From a checkpoint of a small transformer trained on Wikipedia.
Size: 11 layers, width 256, 9.18M parameters.
Architecture: LayerNorm before each block, learned positions, biases, tied embeddings.
Training: a variant of Adam for these matrices, 235M tokens, 7166 steps.
MLP neurons of a small language model. Each row is named by its layer, matrix (up: input weights; down: output weights) and neuron, and shows model dimensions 0-255. Each number is 128 + 32 x the weight over its row's rms, rounded and kept within 0 to 255. Numbers have three digits each.
After each neuron's rows, "fires in" lists the words (lower case) most often at its 100 highest values on Wikipedia text that the model never trained on; "fires before" lists the tokens most often just after its 100 highest values on Wikipedia text that the model never trained on.

L4.up612:125147136150172099146139168164102137142108104125174128125158121107089086117122147133122110166187119096061166125174130133157100149173083160163115127073156149170110093118123107096108131088123175141157142106171105115166109056141139145153132148073143184097172161157163145132100139093113137113128135086140154110154148093118085109131117104123152152147203119117119180181193108123124087100118117100190070118151104128191142172122143122144161116152088149144085160085126097105149164064241125159057125112126142138052163173139117183134154088102049095127124129075157109085182122159058104112068101123118154126135142141133108152103125083127105121167159167135143138148109140117084169069121115067079137193147120157138050111091164138113150098143107078181146113087062167175130109100143113
L4.down612:108124111085140134168095101197079165143127166163118102098166161127169142130124128043127089158130113111070162169150063137086165134142114131187122145144145133134170040106153127136160090134171117128063116108102121079140185127096116166047156125151141126143110079126130124185073166057124127149105164146093155085168119103099073145118152115164157121157150111094155118102138122100154121115089178057157110085119076142083120134155162075133101148106148100123131090140132098075085129122109169176104129162165089096139132189161109169134075102134143127138155157134145088109126154182183148090200132137191143162138108066202066149138175100170101105142088126127115117139126153105152072121115160134157093130145141139162106132092104162174127190165124039161090119157131126103080142107157132
fires in: "however", "several", "very", "average", "over"
fires before: ",", "y", "al", "age", "th"

L4.up421:120071170093236129077148119127140169070120082131144195121110165123129131101117121148129102118097126109113120095152141133135095198145170172105072104091082178149183189146147110065132106116125142104134151114144116148138097103143183108157123204131124122097083180144142149143085167057199128158130106121116061138118118164183195162112151086115099163150137143119125153133063109120127107142138180139106093104131137154087133201124153196100083086138193149120166133116147124129137113100141140144090154116086110112164149115103132165120151130066096098178122163121120142136112173143119145127104151132139131139173163143165149148077081138171099113199101153115148108076118113136134100139115221133139153127153173034152104153122148102149145159208160089129113097122127179189120130091151082
L4.down421:111082114176157147057139075181174120086082079170117127086156095099142109124122113126125121107140088172059119133064134136171147093115084148156115096221111132120163116091146120139143145163138110104107133125129177142132143126095149106121118125118108065144139100165170109106127126181111151202148178186112113179134195185131166168085165139157180139104162151134116104145075120124066129160073128163129154128133152077073117107121094122095083166095126117144148190100182128105121113175161138101149130128147145137162165083134110140139094110155099118063160058135118089157120160108100067113166154136150098140216129111197122154159149096102175152152114064094156074150061142092112142157076077146182136168132165095096106113108135142139151118121114159080147118146130105137044137097115156
fires in: "november", "number", "december", "liberal", "heber", "january"
fires before: " ", " of", "al", "t"

L7.up858:170118133139105133111125224129104162134124116129094164136109125132108116086138087134143145175071119103098199173062102168098183210141121160185160079052140145089099141123078135071135147092144100087124136137169146167120114082133112164206090166136147113110108130105093105117096165142121149192115144153130171098098134126096128150094128135072099121141104124131141158086141096131123093153146158098108116098147134117144189138110144092094100165139146168120115122101106069155112081111164130108031164148138137125102210177155084128124127108072128146098153146152106117197153062152128132173156082093148114142131152184073133134067119159162125085140110208167100058128127115128115152147126068113139119096199078115123157119116152129134052158142132140109109103177142103125158147186173124
L7.down858:141108111138167145144104122109151099100153146137131081144160123089153111077085123111075136136190026149176112120135150118118135120121120120069149172110116147060136119086143121090046142144108142120161184112144128130162133116147152054109189148169146130143134135123120101076181102142123085145076143112160131146117172153146152132117129120086161177164096118155121132172105059135119186060134129125134072168182110125141124102129169126100090126102060052052153113081177112049138140120095136092131146116152119084172143189122109090142109105148106129090135178131183200176137101127104106193118116155160083153124118155117113157111119172151127067148142116081162120127165148107087177150175143088176137170182181119095136075119176154182129127127105082142090129102118126196121105104106172
fires in: "court", "century", "summer", "central", "center", "courts"
fires before: "t", "ur", "er", "ral", "re", "ts"

L6.up252:112073163146163087087138138144142107128128042118113161130106133122142049146127135152134141116111128159143115132127158138095156168224094143177112118094141100131138121067088114006141138126115199163120156170131109196118128055150125132138120123147077134068086175151113096156094129157110149134168115085109157146099140180120090091150065153143159098132187126115129163141203099115196094157141195116144089139036125178119129172102127126113152126107169209148095151136077070117087126177087131181118128160111142120116138145123159182119164139126128169125090138154162106177125146179111141122104121125086156143120137124163139147125134125132131094118124217141094070111105124158099154149146103110166134176105160079137149082078148161092106143094127130148074086181113110117114086104138113
L6.down252:093166115144066164096178124111098136200188099091057122170113136111105117071103133119142106132141127114073151156102132154128118122084126232086103082154163150213148118150182093139152160165115139092131102081122172114113149174175146110127170124178133120098170112131108138162126099130139088121162117187091184138114157151111118112076135124121111101054071214146096093104118132118150166163151151130107096163120169153107135114125108131153084171158131182086112079093163120089079062128081198100118099132131106153116108119150101120090196102135075146097090092106183142095169135178139129123153119092095087125148084091158133173144113108074109121072129130106106141127142163117138168155173177167147133081169158171133113082172108148112114074128181150098127125158130190092164120137131131
fires in: "war", "following", "world", "follow", "bowl"
fires before: "ar", "ing", " I", "orld", "l", "s"

L4.up986:116153163150141094129102133144159114130105117132077110139144147173084067125151118122127127171136165135086084114148158126147231166129076149153128061105124127108172172069156151099130126143143124102167141103145125169112076068142125106153127108054181151097141100207121101135131107133183165123114055131064111057187135117145091148100091191097144049112110087086185107129130111143101144111194137141192104150129121107105178123125129157131143129115093136100123118116113190163089127156205057174110128084158093133117191154082159166123109111077125225105121100105149108137190130076082150100075147121112127139146111183111170149110118107152155180144143105122159120118169126124143081080149097124163112063103185164114133106137120085153151112156133132151132130162082161125126119112101122
L4.down986:085123183132134086119093110196135106119165050131121060107134109180131092137099160141139141171099150124129079104157078091177154129115112105120141127103159153093199170100159132134127137119121115148119150130136157194153101083186135110122105084103113110141115102126181061183087054120166160133135164138150061095102116150124053137127168160131182108108104142078151125115134137110154201101079156125101105142167082079119136126137113078131076168139059158146119113134162132141131139135118145166102138144139157113165133132095109151084154129155135139115107103175076119161145145081097128093121160125146161151124123145173159139179179124103200116108170090054161177115150118140174167129121106040147063112196116182164080123150063105152100138133121157113201129194100151164074116128112120
fires in: "2", "28", "27", "21", "29"
fires before: " |", "8", "."

L6.up692:185121145117122089128105129113160167137130187113150093161139159069155180091137077120119118130130085091115174106117184134119158187183093105122189133090117116065103105062069135106163105082156099147150142094168108150098163069153168099160138185128195135078113099192169165121124177116126153133150099117056119080134117100122109134086113149069135098100175088120122120143128112118140066087162151148161076102197127153111166193112122109121088038171130102078112117091158127112140120097151000117127135137104092175102126158133114110127160117137118185131167138112159132144136192171121185123099105132110164152101122123088103135098150139156094125167111128156119152109135119146130154109102125110137187157165123121134117102158120092120092085110204086116114135137148112096140107104134100
L6.down692:140140129157117120128149119177080112090108086149145069164136105183099143114181166088113168133166092128107123127145167160116157115081179149136144134121104152148154080156148101106132136174118130109125113087199084137150135170133066063085097171122100133090136115136149138132186114110030116107102094138152119196138118176168117102122113118102080180121111169165132213057176113091139074087110165083153088144078171107176116141128147147117123112125085136137171187130092080087115143094134144022139138094102142151151120118108136157185133102103122095168083122140150128132129061104076086174101109185120073153130122210097124152149121165137107157140109160064142168130184153156113104138113165136179094089179124107104116119150167147119128174098100136155171151135159170090154164095112117
fires in: "named", "country", "navy", "native", "northern", "natural"
fires before: "ed", "ry", "y", "ive", "ur", "her"

L8.up606:138145142136143135112185124097226188148090118112119160131101110065098108047120080141162156139124133190129150149106178121123108146154154086189094146106064153101134114127113109173067144137070091151139122133148093153162114125165125149134122095109098123060082073118107130219107134121169154069100141131146174083148125113159092180154122152122092055125112160132130217140117060091089116080158143122086139148129176129112124123138108099136156122107162132129116151171099127106156142109143093180052155119198120140133108159117104121150165141156117114138159126119091139163120144069126089141140070158156113132122103098134129170093111191144118096083115146132061130142117214080167117139128169136087179136091121137086174072158120136135153124071086148169107116076126159099145153171133058
L8.down606:133153133104137100180139138123052137198203107089112105093154149218126084133151151097163077131081109137159139124108148106101147126137114093154166122123080124122089188127138177111117154135125116082128111122161094124103115088139156183210115136135073124140106095122155116150108139168163120160132085200119155080070128133173136144152166102147151146140110144121142150160122098175140120165089150179064109037123085158162108166189106079092111099136131147104136068107122087158150120101130150091153169193141133091094110141140110122037157178095141150097082202169081119085096160168143142172129113103136128110102189121150127096148151118089142110097140123117110080176129125106096110085122075111076100106163082156127120127137128161126142111154177086154168114135054132186119180177111166
fires in: "government", "governor", "goal", "tournament", "journalist", "goals"
fires before: "al", "ment", "or", "am", "ing"

L4.up10:148120154204155118174157168088157081104111105132133084122105126150116085152072099136102183088119178134095147131152118115161134131169143072168101109109103198115134152100094144127124116054114123140167117115147087191154147074094162139091123130095126188143074137188074101117109151159180144152171144095089141098168172120097096129114131176165125076100169163102112157101104117113085122154100175145186050128071181116137102125126101093219167142146089135158135191057119130126143091145142124213105149149171140139102127121144070154131149138083053144138053107171123146165120115111126102078094103118119123157141139161115095140138149071122048166138130112111143096175047139115123119093112160093130096116140162147154148147126075120201141132136114170171139125125143127164113101138100101
L4.down10:127137133169173124109173112155054078141067099165139071110163141181095124112122129124113137109142109139092169103113093093148159094146121148152144128120195132171109159098093128177139116173133123142094130193153085106181099053125150181129107160084164157132187130158115141117139108125106173102197115086080095145133056145116161151123145126142071141083127148128160124133191136142110142177090101100191067175132096057194164151120132166184195142144089036129126108096139106083141148162151119145121127130133184114153092158148094150138141122100078147147077111191118117128145167070198157130120083131112094187084134163110124150131104154108098180093103158113140088117160124082087128157087117159121054077120134123114117162118121117096134109156172079097112129112143196126107171139124148
fires in: "between", "back", "wrote", "black", "gave"
fires before: "en", "g", " to", "ight", "et"